MLP neurons of a small language model. Each row is named by its layer, matrix (down: output weights) and neuron, and shows model dimensions 32-95. Each number is 50 + 15 x the weight over its row's rms, rounded and kept within 0 to 99.
After each neuron's rows, "fires before" lists the tokens most often just after its 100 highest values on Wikipedia text that the model never trained on. A number after a token or word is its count.

L6.down98:57 35 45 59 65 54 53 52 35 20 51 44 50 44 48 77 54 66 49 49 81 49 69 58 69 51 52 54 38 70 51 41 51 26 48 70 57 37 59 69 62 52 62 37 46 48 53 36 48 59 23 36 55 44 62 46 31 44 63 55 62 59 41 50
fires before: "|" 41, "-" 15, " 1" 7, "." 6

L5.down730:60 57 52 54 53 57 57 52 46 56 79 58 39 50 61 58 58 52 65 57 67 52 42 21 31 59 77 70 51 33 50 49 55 38 54 55 46 44 51 55 54 32 65 60 45 99 29 75 15 44 50 36 17 43 66 27 66 51 46 45 58 57 09 39
fires before: "=" 97

L4.down422:18 67 46 74 48 44 58 71 45 47 23 93 83 27 17 67 70 64 27 53 40 54 50 30 61 70 63 47 67 43 59 48 45 56 35 47 31 17 54 60 60 47 40 51 38 24 46 42 52 71 42 57 39 46 41 52 45 45 55 62 35 34 41 26
fires before: "," 28, "s" 15, " (" 7, "\n " 7, "\n" 7, "\n\n" 5

L4.down632:37 40 67 55 61 43 43 69 37 40 31 68 62 74 75 57 72 75 81 10 61 54 63 63 75 42 61 57 56 30 67 59 53 71 44 44 47 65 45 28 57 44 58 30 75 41 58 40 60 53 30 58 56 50 46 69 58 78 56 65 47 49 38 21
fires before: " |" 41, "=" 14, "\n" 9, ")" 5, " =" 4, "," 4

L2.down340:57 09 54 52 40 41 42 38 39 53 33 63 24 36 13 30 23 59 36 53 54 50 23 50 59 58 47 66 58 47 12 70 60 31 71 58 64 73 61 24 58 55 40 52 87 47 41 71 60 49 52 59 38 56 74 24 38 57 25 36 34 52 66 38
fires before: "=" 54, "\n" 21, "\n\n" 14

L2.down454:58 63 40 59 28 41 59 48 43 68 68 23 50 24 27 54 59 33 38 53 37 34 49 26 39 76 46 56 66 24 41 60 66 63 62 52 33 51 13 49 82 29 71 32 36 64 53 69 55 34 30 44 25 75 55 52 63 52 33 53 34 53 23 63
fires before: "=" 68

L4.down466:42 31 50 39 40 52 42 71 41 49 61 49 50 43 46 40 42 52 59 44 70 40 47 52 50 36 53 44 51 43 37 24 54 64 48 61 61 54 25 75 57 58 36 56 62 43 33 44 47 37 53 37 55 40 47 58 45 43 43 69 50 51 37 30
fires before: "=" 89

L6.down1207:81 70 33 43 11 33 39 55 56 60 61 73 71 41 47 54 67 52 45 55 65 47 81 83 68 54 37 51 24 59 57 60 07 48 51 36 30 80 65 32 33 42 64 19 55 61 60 68 47 36 88 50 72 48 39 64 70 69 61 53 57 50 66 32
fires before: "|" 63, "-" 18, "\n" 16

L2.down1425:60 32 55 34 64 43 46 62 45 59 59 70 52 69 63 64 31 70 58 62 43 39 41 73 68 61 54 13 34 52 39 41 41 40 59 57 64 41 41 76 40 47 52 59 35 61 65 54 40 63 44 68 37 49 40 63 71 75 66 54 72 50 37 31
fires before: "=" 48, "\n" 16, "\n\n" 9

L4.down1200:61 22 57 47 56 49 50 42 45 40 37 37 50 40 42 18 58 66 54 62 41 58 53 71 65 56 37 64 37 53 61 76 43 59 76 75 36 57 66 27 44 60 59 34 60 64 58 58 46 35 67 54 52 83 56 58 41 54 55 84 29 44 41 65
fires before: "  " 21, "\n" 17, " %" 8, " ±" 7, " |" 4

L5.down1234:50 76 56 45 26 45 43 50 42 55 49 36 48 99 46 35 49 73 40 64 43 43 59 58 53 49 69 55 84 43 34 35 38 44 59 66 65 72 52 30 40 68 49 63 60 61 34 57 51 28 40 82 26 79 58 54 59 48 47 48 51 27 40 48
fires before: "-" 99

L2.down1071:60 38 34 32 45 48 47 62 51 35 58 60 47 56 55 41 41 49 53 63 39 46 38 42 71 57 67 40 67 49 44 62 62 41 48 55 63 38 37 86 55 30 57 40 43 70 57 53 31 37 16 58 34 55 51 50 68 54 68 52 60 11 56 42
fires before: "=" 44, "The" 9, "In" 7

L4.down855:35 29 64 68 35 50 40 66 20 39 66 61 62 42 04 60 56 71 56 40 66 59 26 49 57 37 68 41 69 39 70 51 42 46 59 38 43 34 65 39 53 33 45 33 55 28 51 70 36 48 47 55 57 40 51 33 40 73 60 78 55 41 50 49
fires before: " |" 25, " (" 18, "," 9, ")" 7, " in" 5, "\n" 4

L5.down567:40 41 39 43 74 38 49 48 55 34 37 61 59 80 68 54 55 62 45 57 39 27 21 56 42 54 60 62 47 41 66 87 48 39 26 32 60 77 35 51 65 40 39 41 34 31 52 51 55 60 53 46 49 23 50 71 69 44 52 30 52 72 53 38
fires before: "=" 22, " =" 10, "–" 8, " to" 7, ")" 5

L2.down609:14 51 49 57 35 56 34 51 57 48 57 29 55 65 36 28 58 71 64 29 24 79 28 66 57 45 71 42 44 37 60 87 48 51 51 55 37 30 25 80 64 06 30 53 55 72 52 54 37 25 55 41 65 41 32 67 76 76 57 59 70 36 36 65
fires before: "-" 41, "\n" 22, " |" 18

L6.down146:42 33 43 51 71 52 39 23 48 62 55 60 57 57 43 56 33 56 48 30 41 53 51 43 57 18 55 85 59 38 58 65 62 48 48 48 45 46 25 37 56 72 56 35 56 40 51 61 42 49 23 42 39 30 48 52 42 43 40 49 36 55 71 33
fires before: "=" 50, " \"" 6

L6.down1452:59 48 23 47 67 56 41 60 55 39 66 44 78 41 49 43 56 40 55 31 58 52 33 48 46 50 54 49 61 51 33 42 57 68 32 55 54 49 76 48 43 44 93 34 66 50 26 64 46 42 51 60 52 71 43 55 38 37 55 51 41 65 76 22
fires before: "=" 58

L6.down1031:67 66 61 25 63 69 16 39 43 41 20 39 35 70 77 29 57 50 60 62 63 53 36 51 61 45 51 56 54 50 31 49 25 29 43 83 61 46 49 46 49 46 63 68 44 45 63 39 37 32 48 53 39 38 37 59 41 39 65 36 38 38 54 27
fires before: "-" 59, "t" 4

L5.down1533:53 46 35 68 41 54 36 38 41 53 55 83 66 37 68 65 51 65 51 51 59 54 51 41 56 43 32 54 77 76 66 54 41 44 57 73 78 40 73 67 49 53 38 61 57 53 45 33 51 21 46 35 54 41 42 64 43 51 62 36 85 62 45 49
fires before: "\n\n" 24, "\n" 14, " The" 10, " In" 6, "5" 4, "m" 4

L6.down353:34 19 36 37 51 42 64 63 67 54 67 70 37 63 49 77 41 59 47 44 27 45 37 46 49 57 69 38 71 30 53 47 75 35 39 33 62 55 37 74 53 48 71 23 52 23 42 46 63 36 56 41 74 48 49 52 66 28 38 57 73 67 42 00
fires before: "=" 66

L5.down68:55 32 65 66 65 70 59 52 37 50 75 77 60 40 63 53 27 57 52 56 40 43 42 54 53 16 39 63 73 56 51 52 67 20 56 61 56 41 53 49 57 49 39 53 62 54 66 40 50 15 22 42 47 23 47 51 42 36 42 32 69 56 71 51
fires before: "\n\n" 26, " The" 12, " It" 9, " He" 8, " In" 4

L5.down1342:65 55 41 50 49 52 51 72 41 69 57 64 53 54 62 57 14 63 48 22 50 55 50 65 43 38 57 67 32 74 57 65 48 78 60 67 47 84 58 18 46 70 43 67 50 74 90 66 54 40 39 36 62 81 52 69 42 76 66 35 57 54 50 40
fires before: "\n" 55, "\n\n" 34, "=" 8

L4.down638:37 49 55 53 54 72 51 62 55 63 40 69 58 25 28 48 52 44 68 56 33 48 62 35 36 26 39 36 70 48 72 43 24 46 90 34 31 70 71 46 46 42 81 43 60 55 49 76 36 74 53 63 58 41 68 59 41 65 56 73 61 37 76 63
fires before: "," 25, ")" 9, "\n" 9, "–" 7, "." 6

L5.down916:44 52 50 80 48 64 44 31 49 34 55 66 42 43 56 40 03 53 60 38 55 57 47 37 57 47 47 49 69 42 47 52 57 36 62 55 53 43 58 54 54 48 52 47 67 37 56 43 51 56 29 44 60 58 44 51 48 25 66 45 64 51 58 40
fires before: "\n\n" 35, " The" 15, " It" 8, " In" 5, " Pal" 4, " He" 4

L6.down522:50 69 38 63 59 71 20 52 35 50 38 38 54 64 36 40 51 95 35 65 79 45 64 61 47 35 53 94 67 48 28 33 49 34 39 61 53 40 82 44 45 66 72 35 36 44 62 51 57 26 34 51 51 69 46 42 63 36 94 38 79 45 58 56
fires before: "-" 60, " the" 6

L6.down651:66 38 67 47 52 36 40 56 51 46 51 41 45 43 48 63 24 79 56 39 41 59 59 37 47 52 48 58 62 36 70 39 58 52 43 25 56 43 47 40 35 36 55 34 33 77 33 73 62 38 44 42 31 41 50 60 50 47 58 68 45 37 33 46
fires before: "-" 62, "=" 37

L5.down510:53 57 40 72 68 81 47 47 60 39 63 51 32 52 72 55 35 36 68 20 59 54 47 42 30 55 43 58 21 58 30 56 59 28 46 44 57 14 38 61 59 56 45 56 33 48 64 48 26 41 14 47 50 30 71 45 73 58 62 51 48 56 26 48
fires before: "=" 45, "−" 10

L4.down1208:45 62 37 51 54 23 46 67 63 52 56 64 86 50 41 71 60 47 29 37 36 52 75 64 67 53 52 29 67 29 27 68 50 53 57 34 53 38 38 38 27 06 64 52 53 39 39 30 68 30 44 72 77 52 56 60 71 62 61 47 83 44 43 62
fires before: "-" 47, "\n" 9, "|" 7

L5.down1392:42 48 48 51 50 50 41 39 47 46 41 74 50 25 25 46 45 55 64 59 39 47 54 61 56 33 46 51 51 54 43 53 61 64 43 49 19 74 61 54 60 54 35 71 66 75 54 58 42 62 67 42 34 49 55 40 35 43 24 42 72 50 58 61
fires before: "=" 77

L6.down1274:76 37 55 37 63 56 48 80 63 51 73 29 61 54 46 24 45 30 57 30 52 68 35 46 57 81 57 54 60 49 35 58 70 63 60 65 52 35 56 43 49 19 45 44 75 40 52 50 77 32 62 57 42 32 59 49 50 51 75 65 35 42 48 38
fires before: "=" 65

L2.down403:75 51 32 38 52 54 53 64 42 48 67 63 46 33 57 68 34 57 56 42 58 32 47 45 74 50 53 35 32 36 37 49 27 56 46 61 61 64 20 57 50 18 71 42 54 41 60 46 63 80 41 62 18 40 57 51 61 50 70 28 53 59 34 21
fires before: "=" 100

L6.down437:70 36 35 18 71 59 43 55 70 37 66 39 56 63 66 44 28 21 61 27 41 42 62 54 43 58 46 54 52 51 47 37 42 52 25 52 41 51 43 40 40 25 51 51 56 56 37 65 42 48 57 46 62 34 40 21 59 52 27 58 73 36 57 64
fires before: "=" 94

L4.down654:21 40 37 75 51 72 45 54 61 38 51 75 68 30 59 74 41 35 79 65 58 68 63 46 69 37 47 42 37 44 46 40 30 59 55 35 42 52 68 18 42 37 75 42 28 56 39 97 48 54 56 56 57 53 53 61 47 49 55 47 50 18 48 51
fires before: "|" 48, "-" 14, " |" 10

L5.down774:39 51 53 77 66 62 51 38 42 40 56 38 24 52 45 39 40 40 66 52 49 38 32 30 64 36 29 53 47 34 54 34 50 52 41 49 43 69 55 54 55 51 49 51 59 38 34 61 60 61 49 51 61 47 56 38 41 48 34 49 45 46 50 37
fires before: "=" 35, " =" 19, " and" 11, " |" 6

L4.down982:74 44 29 35 44 69 10 70 40 77 46 69 27 52 42 57 42 59 37 44 62 45 46 20 46 66 60 75 52 24 18 42 62 52 49 46 55 17 33 55 40 30 68 26 27 57 42 52 45 38 56 45 45 50 62 48 53 54 73 70 57 36 36 54
fires before: "|" 39, "-" 19, "," 4

L4.down455:57 42 33 42 34 50 53 63 62 52 41 66 65 46 55 53 42 66 45 66 59 62 70 49 54 24 43 58 55 64 34 82 33 60 43 58 23 49 72 50 40 50 61 42 62 70 57 33 38 43 30 42 48 51 31 69 37 52 58 56 68 41 59 80
fires before: " |" 50, "|" 44

L6.down1385:70 39 50 77 43 42 56 41 29 57 89 60 27 50 53 63 45 41 69 47 48 50 53 20 48 68 66 64 59 55 50 50 67 32 52 52 65 43 44 12 35 43 60 51 47 46 14 53 42 40 35 36 49 63 46 44 61 46 58 49 49 49 35 37
fires before: "=" 76, " 94" 6, " 116" 4

L6.down1338:61 57 25 44 42 63 34 39 56 42 51 54 47 51 52 48 48 43 53 45 52 29 42 42 56 49 52 49 53 46 74 48 40 51 34 26 35 45 49 46 38 58 48 62 60 51 52 67 51 61 57 48 53 53 53 40 58 68 47 44 80 52 55 46
fires before: "=" 100